python train.py --rope_base=10000.0 --init_std_up=0.0361 --schedule="wsd"
MLP neurons of a small language model. Each row is named by its layer, matrix (gate and up: input weights; down: output weights) and neuron, and shows model dimensions 64-191. Each number is 128 + 32 x the weight over its row's rms, rounded and kept within 0 to 255. Numbers have three digits each. A neuron's up and down rows have the sign that makes its largest values positive.
After each neuron's rows, "fires before" lists the tokens most often just after its 100 highest values on Wikipedia text that the model never trained on; "fires on" lists the tokens most often at its 100 highest values on Wikipedia text that the model never trained on.

L3.gate406:137104140065212102118093136132166065090144136085158170160141102170097125116100121104065136148136142107182124099108156119181140109107092123071151162132111154122160133098134076108103109164076112094110165185106106137100172182140129095116152150087125100200127146178085070173121154115151164174111114116119173134140143179098085147145146138139079059115128125165153144160166088089122096132151
L3.up406:129126140146142125149088096194146112121156084097107116086072079120108140145159119137099172062137135088101180100167193089149139126096127211153150147179124167113144159093124138105116120137086103167142151075094174116156184057138135074120143128108128114158103122177129086168111081087121092103149136133167152114079157123157093153137132171168101104089108097152150148141086118140176093081136
L3.down406:192123136106175075176049132185098118117074089119117177164101139185078129142146157135182125045179139111147112136151115093164109215186181064107126107176141150126110151166071139136115120101186102088164125096118144130139130137086106118109171076118159093099073101153120144137151100083151146063083137107101161161122121150147126120081114141176087124075119145122113137159143132143127180144173
fires before: "ear", "ult", "p", "ul", "id", "our"
fires on: " res", "ail", "es"

L3.gate89:133075171099106104150062096179076120082114122132140128158124167129148165092137080125086121090055101150126167106138123072118166114190108117094146157124182144143149125200162172112093170105085130153140149149133127125104148099159146150073109150090142087135078098076108077138156139114139116142123119080127178076090118121171081078101095123128151103117079161140110085092115128136083105120094
L3.up89:130108116061142119127138169097088110082158092100159111122158113162096083165173099140107109134163179156090166110099141133110196124143108107154166119125142127145141116071120102167138148134147108091164097137142145136164083143125167128146105108133182092126110131147138106197101071150094115161147135143151135173169168086102066130168147206096090175127167143119121109120130158120140168149074
L3.down89:183091160128063121116085137141141141122189139097196158061093158117100115175136122174157089069106168155133157155108099123139118131103088082081127103145118180112094064105150133191113143090173114109150115148147157160058105134104104194113105148143149128128126133087136139193149087144113198159189130137101096095153108145119098106054110167111150140154093156179065129128097128075146107155077
fires before: "ar", "ild", "ur", "air", "amp", "ang"
fires on: " ch"

L4.gate5:140102144113108145158174161112068132158105143090144082127101131120074127118151156156174115138100182120095127113109073114142139152176089120096068117172082152106146154144144127059118186137148115116162160121141143076186219158128115162126098070131140132105120103171165072172149128090153164103100080160117118091122108122197165140118089113129235118142122129131115177116103134140115150158107
L4.up5:155131094076067118170139113159137083114147121184103111108158104118160139153102141133191098155177098201098128168094105140168102080108079128084153064130129071100134154146137165146159117094138093093136175104086161178131164075131115141187098146109101099134120125157163080081138095100175095182119108124138168098122162144061104185065084119107117112147137068097097141120146111132127186063088
L4.down5:177141162122055153173149089092135142148083150146161126174089109205156137141154089087161066128121078177104182124127129116127118141086166163109112104126158119127135143108164103138142107063111115111158161163094139102115164106159111150087071088117073071093081126184107061106158130100137109173134099133163116051141104166130117127146126114194198111105116130140100120130155140090103121130159
fires before: "ow", "ort", "ip", "ould", "ar"
fires on: " sh", " sp"

L3.gate493:168085148135102115114157149166141101126131073128081102160174107131082136171167165119157135130136088180185087188156168106144148174095140158086182160180157125165145123114147156092156117114103135170180152172149176084132136057124180155100125096108191083118095120140166149141109144136128173090164151104147128098103138177148130096157072111219125115097161095108185174078132178183101069117107
L3.up493:129164127124086113147114108150104140186096105143161156101065139109104111131123163147117166100115081099073152166116098166143134155101127111122130028158120189110094107124095108137156144089090122103177101104074134056094150160063151200116145087153124154174088138129122106186091124131119153062113096153169145149105086242096183146132095118115100119119138125125121172120080123114135177057135
L3.down493:193148101107131086149180157127130063074156143140057147080158119140118136115079185123109104116170098155177102122114149159122113134128109159120086139100058081106142157166161127134161157088069150086125153150128145114120132104106142158087121169128179103157097150132175108184167155144097051116129099187160150130125206094093130118168038157144150153095156113111122147098204142165099119149099
fires before: "urn", "ain", "ro", "way", "ir"
fires on: " ret", " rem", "ail", "et"

L4.gate199:142111167150132076178138157127165097099151122091177110095127147105153105108127161162143142114167109068097164107160169101139163171121123139117127133101117113093153135152127115148115099157116141122111061178131135160082157130145175151096135089097130195217106100113164154173120146176127101144063109182116134167162099087174159181184147146132133169104151131135118170150097089177142157120145
L4.up199:179151114141125129126113152130170054080070116041193166059127143081109127085164133141121109165172127084123125095125116069171078174144127138078159149094087095127171141110101055121147083145093130106144081126154163137063066184125180172114133128141150205140123163164135162167140144188126131142095116119139149123187137045133137138142126129082132111094125185146118112162167099122131107113151
L4.down199:100144220112113130168123095134129116128146153113116141126133121124163090079149162185172117093121123106136124152118112127185132119142158132079098099183209149149167100126030121129125149203149094163153145138130088098130146129103172137169136191125087124192165129177136122166138148144143147118120111058131130154157140121132192113159080135171114116112125201178138081089110122059108122119121
fires before: "p", "ar", "ver", "qu", "m", "v"
fires on: " e", " im", " pre", " by"

L3.gate365:193141107132090098155177178094126134114181167169098136125094109112155081118129135110131097133134105105080079069106138151106135153221116108140088140143156105151127105164204069096127140136118114126154104091133096125123172145112112162122124071112092050101121172165124102099141136146190102068092148133184091127101076185118099092139154167094059135125167146105168123119144070169176125114121
L3.up365:122153120178111137155143094177170114168135129137115131117141098084119095104134118129075058089163069130144155107113074191179143120213163162113084111099157172131154066146139080159072142171126156111118084113095123165126088165110161167083126096097125113114194133154076100147157159104184124136187137075153171091118111102116160104154166144208098103109119165112158138110184087117137144111053
L3.down365:066089115088161159130129112127143159117110180099137108059112116181114102139125120108082114120151111115159094139120070181152122127166141096170149091102160116134129069104179163165103152109127117142067134125136130076147070149121168156127147118143177076087148159156113115113090084107197167117153119128143129122173142143168153063143094071137113146125163202148185126103108128170104127129167
fires before: "ed", "e", "ion", "or", "iet", "ence"
fires on: "ov", "irect", "lect", "fer", "ward"

L4.gate277:160162163086146105110134085083102111089110137166078159163133160194143077145181133073088138068138133084124148127124117163109123086144103155095133108117115110122067071146203132109120124121132118146093119215115112123111089186120086093107138132119084152094122150067059076116122159092091091110117093112108109125164131163078063112111154195091081093094133196150102119074184165086128152109134
L4.up277:092163090087116137140138112095147121139081157089075123167109124095162178126182117122067155116145123121144061079139125121115087150153109114150138158085088170130137092068206150135146132192130141089087121089137104134184114100130168117073090159060170125116129210156135102177190089122097108095113137112155145124134139161103108161134149147106108096115172186177153155121151153161089102104114
L4.down277:153090173096133074091100081080137141131106120116144141171168114110103134168162099124170158106088110149129127163121124122135089101117159112098152106097119131134069119071174159132119196104121121115105158129149122101195110153153136047092135098091108125103187164097174120201098100108157093094135150126107179111162097135076095137143154134122139099138122147144127160072212191138103063145141
fires before: "pen", "per", "b", "wn"
fires on: " o", "O"

L7.gate421:158091159145129128134090073143159122154162128118084174047122087105145066090148190096123119125045118119098096135162112117126141174109083104139174147150091140148130092104152126184155109162123118154207157131099145144085149144213148095095105114087095178149134118135180107125107116074079159141129154162143217095127114101080172133134138097079109133091160141115085128148168090107133156143168
L7.up421:114151140094118186138114113120158159153122083105124124115138108100122068098091199108108140115149176149162131112080127150182130154183111023148153102100160102176078072135157101173078145104110134139116038060122107162082104139149069124143157118105151113144146116147115097136074091103183128155128100153143127148179141173111155104135084173190158146136187138127059179165103115158097140138103
L7.down421:137077081158097107162135157086134147175108154167151151103143059202089140113131165149154172127146134126135109114097132116094108118147142169082177138126104113128086185083159095093169120173139124095119129099098153185118111117170080117104110151152142087210165195109155151118161115121101171176142163084128113130184143150073105126153160178153096137125128163108058153194103153108157132140157
fires before: "al", "t", "land", "ens"
fires on: "ot", "re", " is"

L3.gate79:090093149146087152105134156110124176101152134119151197105187191126052130092102135146153102140110110122098196098123151059128121091115173105103148122132096067139105142198113182144148085144113136109108165116108102111195110089035064140084112072148129130133089135189201156123135091131135058105113132072135169099136127134137165162147117173160177146113102115137141097123095130169113137136141
L3.up79:151079158142093162104157143136093158136201082153123153105232158135068099141134161104157167164072144139116180141165116080109087120145159156095164100141124085113127151129148152117117108138090094128121145109109100156150128084074120138106117126095107202108099129153148119143110121107146072063123172102105188120115121117116141149200115136143103133162110149067128121126098115171116147161145
L3.down79:092156147129083122149145137125127140100139135170130150092168149116039155152137153098148129177111095174158175121123156150161161155182169150103102117139121122104118133085052101199128130194158078124178158119120112133176158044091121109192149104113114128166059113203125149118126132047127089076144215108104160078157194136131121136129126107135184144121163131143098088112105181147092132081137
fires before: "=", "C", "P", "B", "==", "E"
fires on: "\n\n", "==", ")\n\n"

L4.gate76:148115116129134133073129123207120148061155136161138179141102148137130124173140175127140161127143122133112111153182135178134121098197112158099155128082074176188158136151186149117155103172092099142059137124165132150140136172126118167146140147107177106187137151138117167148104111145081104103148096149075086175202187113125156116103141149168125144128175094198147179121088150151091135156095
L4.up76:169145119153105159041152101132189105171094118083115142115146127128176145112128092167124141091051128145129121147187140118127149128162189122108114097116134084151125145106168156131119100095128147186131167092131147148120127154098133102123100149094097124109118116182125145098129167082111098092167093106108157066187097135087104103157102140104135176141130093134099119125097194153097073159160
L4.down76:140148133114180108145107045108093091137151098096128154141126201117114169132187072084148165115163081172095149158102145164104138106137104108135129125138128091164080154162133130142116119082087128109128154163150120074113103136142110154122174104141082143118133121119133180102101073112095152123119144167130161125068103151141133114130120153143154092069125203046154154080156121081117161145076
fires before: "od", "l", "ong", "i", "m"
fires on: "m", "ab", "is", "oc", "t", "I"

L8.gate110:168157104119099080132131146158169088118124144127106154104129161123044143115094058110137090103167070088142155196104073116158144133109078142097120169108157132187139100169081106083156115122087181123082129208118075160129155162187114121103101081096169116142086137136114178170171163127118142147161211087148135111113099131082160098145136158115111079091151043150129118164185126158132097137157
L8.up110:101075127157087152141127131092112162145088153069113084173116132158128082080143141132121100116106156099100172146118105112110107121115220078120152119129047096121109147146151149060116119091098090177165136109160153093178163146182114148209156157178093122133143100132130172156114144100142092117170128105129149152120129116121086124101169139140195139113198104148079154168138135094141125121126
L8.down110:077098109137132113143114104110138122170113152110139081109084153151137116162158100206127143039094120154098166143115071112114104162134135142120071131124122097063133100140170142136123075142075144125157071134129101151121167152126105148067145089085164182148136126113143166103161144097140094196130125100114106131123128199122081121118135192133108152093117152080105074079154129133144153116090
fires before: "ow", "ort", "ould", "ip", "ar", "am"
fires on: " sh", " sc", " Sh"

L3.gate242:189144147108121105097181159112114161107128110105115132165138134157134114109125151133156105096162107142092120171169151129102115153121135166150232138128135152169116137149163111076154101123090127088189099164122040170121134148111104105086136071150149158178104106137126089106185154166110148090144062132163115089108146079118147069164148167120144127170167181108172105092139119133192154104169
L3.up242:108146102122130092099115175122104123108099125109142090107152122146145149153113110078168095130162149085103128127187092106163125194100113125117188186155125154174126117114113092095187078096089149138103109142119105126147135116119072117109190144136194110127147156103146145123169102125138136111093080109175098115144189123098137106129095183196149131135137208161171133091187140138134120106200
L3.down242:058116055128073131119130131090115079187100104153159122069146106154175159128123111164098160160093153157187194062145119160189130186155126141149119132138096096107104140136158122110103089134103119093134157102148174097141118158154135154127098161078159084109139163090146099144109127099120109153107109158132121182152102084128098178155078164088156112158148113161071168114171121139136089127090
fires before: "y", "A", ";", "'s"
fires on: " Part", "and", " US", "oup", " —", "ass"

L5.gate461:166123192116127047156173144102203154110143104119129118161062195145166123091127168138115060142111155133141134116160107133102123204110125095064104104128081096170160179085182116102137141125160123162148143115145155211149096161080126164138145161158158102101160115100103144097146119115147076149133087149054138127155113101126145130133130178089129171123115172120122129138078103158145161142090
L5.up461:110176110067122096135164144137202162090162173103119128102110129080160134102135077128115203135177126155109150111136155123133091157093159068093123120121090107156039113146104121055145114160123151118102123134159095074145090151132085133157134117147097177183127107122126123125149144098060114137135134168134119108155179132154151101187121151102101168196159137057128151170112123105104124130112
L5.down461:122158166134155131129112113145153122132166209084121177132093090101130143112093191093134190139122128171114091131161136133148077192137173062121082158133108125138126154142113144107130173075171099159112163086145118153136100172171115077162168152143158102093151134077140120099144176072157104119141113112118112115136075135147133108154135129094081172177132098103116110100141107113164138127086
fires before: "tern", "t", "c", "st", "form", "ter"
fires on: " In", "In", ":"

L4.gate87:109155148110071048138088139137135130110127167181126116093150175165094153124130089196148091123158141141076132143128155120141147120119088149028150149103146122090175173134164111115133102095169109119155086170135127175134139163102133103159093129094146073113085114094154087163163180108136148146138111156106141124119076076109109152115126100142139132088177140151136102184181077146104143107132
L4.up87:128118100158105094102111197171148090115064117074108144150135185127160158137103118148184153141140140162116151138054139173127186118188116167126116095117095108124150150190152147174056100140135117154143160104147121140130177142152110156167110098099144143130096100134202109126149078134187136156216184139139157167088149127089104150123145141119126126086174123152076132118166138156111169118160
L4.down87:111178115109077103164142166161157113082081174136146113128129165144139134192141063096162097150124138192112192170069118109107112097140126134090092124091107145125118128148100101122127149000098120157127185145149112106139136124176112125144114132135155102149110152127182125143141115138148162154148091138159127122139153077126147092171133101122131116099176123189054087149167082087113128136093
fires before: "ip", "ow", "ort", "ould", "ar", "am"
fires on: " sh", " fl"

L4.gate228:135112181078113071099120122107135114106165128160179161116128138135126084127126127125130091105152103119113078116074092070141115127147131098203170126109182111083119120134118125213083046136130098095156162127164130114113167115122154098173102115140136134159092145186117086099166119112154120111164148146152135126175121110129120123098145135133115096032187154121092071081058105095077156093107
L4.up228:138095184114092101116102094116107060138135160136178183119164173143156110100152129176181118179161131083074102136050093129135090136168121112102116142106100102086106126130096077172088134138169080124149170126155188112150094167164186149151172169161162146089110157110105106112139156134128120151091117142177143161218127094095127196105149177185171080117108096112058081086138137129121133096141
L4.down228:138137103134124119110078102117143082156101112096192134115106137138133086131137140133114137121064147148142161074113130164184100115158163177136086183117061099139142115178123089151141201098156104115129118167207189146100088131149173173178137179121193132198169153102123081140132172141165166172083124096123140139153093097140126172174180151090134097150121121169130091155135142116108102193132
fires before: "ver", "qu", "v", "e", "ar", "ach"
fires on: " se", " e", " le", " ch"

L4.gate378:117108139121217037148179128166191097089101100080123193150103176098098175089131136164093161157205116131163136219073110166080093143132136160141173079128074141128128137100166130121181115119160115140142091134120109114160137171099095118089108180158111146107139154131170109159158127143088095166101115162122164155117117112120107128158147087086153118105153092111173139136114123116093150145125
L4.up378:106160123193136140184103114136149097107152077144127099120113133111157113096106161147121067123129086128127115136098122128104167153132183107157145130090072125154207066094164142086128130091099164142092145139189133126076147080099140155131115107099056112080092108177089168152098073104175092157193114094121151144059114118102130140113111091065145119112115103137180158143162130163126149094117
L4.down378:144111138103157123100124084162099098185157106115170127149162098162107157069102122127141086135101127083131171145135139140155174128096096143155152104161135096153121180185130118172124126086126128059121134148138142142120181128154184220129108178129137194161076064123204135164094089083120158150128194112124144151073096100153138154147147103152167074154131113141120141149113090127113159113158
fires before: "orn", ")", "p", "he", "t", "il"
fires on: "b", "t", "s", "k", "a", "n"

L7.gate489:160106105136146124129137140150205148132187129069100129163136193134141099131092132138182135157087165146090154117138111072071129149113117093168117103156103109083164169145115136123095120138142053124118162082200158147111144148160091111199030128108185125145121111122111120118119116089109112141149125101122074127159143148167086097136124142108084141164119160101147109177075092101135137202085
L7.up489:140097095135108131118128131117122129102064191113157107139164121123064116118114140099172166105103100141101163097179124122082089134084140172123089115089102113166086143105120163109122103131154096110123116131133116167159116124165148195124140055180230118152109118135093135086152112184134092129170181099116098102149085076130081172123177230114134086156153085159169113172131135066210118089150
L7.down489:072105116150101123160178111199161141145141124115110164105128112181140117102128137131106083147135148085085109088128097172067080155079134134144130066080123080139186148120135099203124085154139116122093066049164129231200107146116143129142133159141165123126129188077101178132145175157117142118138155089112125134154142149175098125127181129109114166147179162144165144145108080127146102099119
fires before: "tern", "st", "c", "ter", "form", "l"
fires on: " In", "ab", "ry", "he"

L4.gate150:123160171133136104167103168172113109072105092117095126068081083109115166124128177136163087134112110084174130116153124138079188161158118111089118110124098184139149048164155153094091067198099121062126127169192146102101119170125182137198170098100123114159093203112121109159139146132136113159102149103162146110125073171124136108070105136059182142110111188155106132191143101100099149162158
L4.up150:107118081174145135064167107100146159162132157105140104112142101138169195107129114078173060161131087173180089127156141181149114126109202144070115150143110165182145085149150165097156129136143150107106150146148166153156090131102105101158124105190147087135137133134107121097146209170154097139130087066077150077090095148094113114121062130139139113132140155103134130156108118074091110074131
L4.down150:154112118097132071116142110140166128135087114123155072124167093086137170086143117155141080128137111123233153178116088171147131158099201143128128144171051181141175116111172119110120145129127137153103120181153148142144089176120101130161106076191066136105109141106136125079141184144155113126135061080107133181120107169102104118115061105091117117090128113183115106152135096102099096099112
fires before: "over", "ro", "om", "ord", "ess", "id"
fires on: " acc", " cont", "c", "cc", " cons"

L7.gate44:125187139184148137191098111119161104106149156206100142104128058049096095128148101137177079098177077135132090156120120187129152127150130100129084107108086154112110091124103150117211107154168138078136117103092088075123138119083069162116143128160129131141106121146113131149137119126088137124105144062139119096218080126156074136105148106129148052109160104091161118155100106101087150170092
L7.up44:110100076156107118106129147160084093067081151128140122156127111044194163149122129108183191111194112113117128090095137122159118061108142138099069094079129113160151094112096098124176123136149113124136127130066084110150121149149169100124137134082142150155107107156111125138117133154151181210158057100116150160101054171133139125088153152111109111147137108099074149140136168153144153187151
L7.down44:162114080095178144146112148113115085083161079117052064067134116106095104153082158208166128111137130124153166127097167174128170065133151089107114119177104141153107102100123197122166095052154171115197114136138106133134141136122106147112122051172204140166109132142109134132085089169200097089078122107173118103140146127066146138170142100123083109101103128167144173087097132175200089089144
fires before: "ed", "ation", "ial", "e", "ing", "iet"
fires on: "ov", "ic", "form"

L5.gate90:114113146203140134124120129097087092113093115114131123147144103201135149141102122089088142154123140146156164107155134119164127140163138160061169156179183074123158129126112174181138151090110074163163142098114082094150070073111094154134139125108178123146126171130140135094172148093077117167098107089067162143171063135096099095136102104141108133100168093137185150113093185176107171175142
L5.up90:160178154202122103136173184058111146085136107096137120101100121151156135121126132160165094187144148137089144134159131113131116206144190152143129151127108054156088109150116178174221146156124103109163131095174100089155116091144144077108118063147199184141114069122187190115101106152152099114112160069143065127201136148132153151153130099114160117118080130085171081140124097150125182119143
L5.down90:114101107110116115141167167149131143153150123139181178112150076123183186122150174178140132096124133119152133127139126183187138147144141136112143131132173119087128144145087113118138115240114108118122178146157135120092187093117118159139121182125100145123084169070128158131128148159149063151139109176106143084132134137095142086069138143132137154158179151151043122183123156149086153056107
fires before: "==", "===", "C", "=", " ", " S"
fires on: " |\n\n", ".", "==", "\n\n", ".\n\n", ":"

L3.gate267:103085151122132079087083134170142095053103112125169182121123167109096117134075137114126110147170138019218138137118104176091139166108096124170088124176149183117132100128091142142136078128059062118145109130162117118074134140103142154173158157072089118153126111138137157144165184141107084106101127089093113115067115176116121174085137181072110138169196160155137087144144128090079101093152
L3.up267:165102204104190076090102177133115069097146113095166139162142120133140112142118145126118091171189186094142114121098131154121096164091075128149117125141136186117128090092114115078118059108091111129130080160140108087063134142072152149183130145116115096130106078140118134166184213189160089108143117095101105121096111178137130166083125151094130108140195111141128059167108165093099125100149
L3.down267:132141193128125115106104156171122067153052096130162087108173091119151093155069130136120108116151135111206106134094140127132076155107127103174086156162148160086146129113072116140121114061129111122125061171155134092078124138137151121197146128096114118132118166130132133177134155155081099091109131082093125127073091142140128172153098164178124130154182143185131092176058132057069069122158
fires before: "ord", "ur", "om", "ess", "up", "ight"
fires on: "cc", " acc", " rec", "e", " e"

L8.gate5:067071158169098127110126203143123086082057090099061128156145152184108138131172145115117103159089154090125096127104125175081131165146081170163118099123157073139100042098162074154109113178110108188096152136141124163119127144096079144136114194135130157147084122133067083133118082127054112121149147115107125098082109102145159144113195103123123109150151102133164099116104130082190167110118
L8.up5:164093105130061158082095115161096041095096145096156100106049146134127153174161119098122107075119117129097163127117171112130171104087104138140082091115144134114089123187134065181137122152126093183169113099135126113104138142143111112166105176157162131118058168090204163126152111117136160150110110150113132108083135120163123104150136115118146126110140125180081154149186139108188092127144
L8.down5:109118127108112119115123141125054134148119096094126129164116153080127141135140108124164126074141156157113094100161140156154193076170134114099122086110145170148107121165163119149125098039118127154170128136108120134140061117120177116115130116101150099111109128070134139093082068144064126175126125157147115146122102130102085118099190134081164156123093079125121148185132143096163080061112
fires before: "ild", "ar", "ur", "air", "ie", "an"
fires on: " ch", " Ch", "ch", "h"

L4.gate445:154146170116174113082099118124167102089126119125110111058159135113105163103069177139173085145155172141095170098145159096112123121121128091141106100129159127183137109155151090120134124145151111075108121182183167139131176107185132101140097014131097137106097127131143065177123110097130137122174105114145183133099102161164049064083101088102126119158104178114089081103118070133175114106150
L4.up445:113122122101106157112156147168122157096104215126072169101076209199147120145124155180137167175137053148098101181099141084146185082115144159133146137128080099101126155132134130110090083118097065046183182144184124133176150167106131153136084127103145121093149149123165147124122116132068071144124145113095135074190114209110154087085116077125159114141176101115141147124086110146118175130130
L4.down445:118168127099117085168169123090138092129148096111086088100117121111112123170104190132166101096141134137116145136162120106136127148151108120111096152109137114153160134184176088104123145056156123148099121180121158148171133166120155186118093114114104133131096134091104126159115115108138087146067127159177155105134136147155155035119105088186196124205134142128129130074146089141158129100070
fires before: "e", "ir", "ac", "ot", "ort", "ons"
fires on: " sp", " V", " g"

L7.gate67:166071153072149103130137213128146133138172097167151086135109141087119102122137205109125096192144097149105131092137105142137061070126113134086110165138114138146098103143115116104136160095114127142212108128150139099134175182131153051116184084098171128147045128138085096108096125109143157110163122085144156119141173121185092173157109150076078149089119201155114115103132100078173120076128
L7.up67:109122155128083120158167149162111151089104066090157167114169135165052095150196126098128166142155132155146157183147094113090131128116132105141107124067126091138146078182133113124098138179123142124131099120113123099110162153113191156129114114025158099184089127144155130170177129106115130080133071129149135099123126174105097124144122066123098130046114190163072138160140151153086085179121
L7.down67:084079139075146125190133112145138123118151122139107129118146162120108169153133165119189127158197158134129094122124126101101111168077103093116118157116079088070136130167130118175082154142130069106158138056124151130080157121110174100112130116134127116159118151130077132104107162139059126101131158144158164108140156173093169102134104113151146117105065181152107162125118089130117128130091
fires before: "urn", "ed", "t", "ir", "ain", "ail"
fires on: " ret", "oin", "et", "–", " ", "old"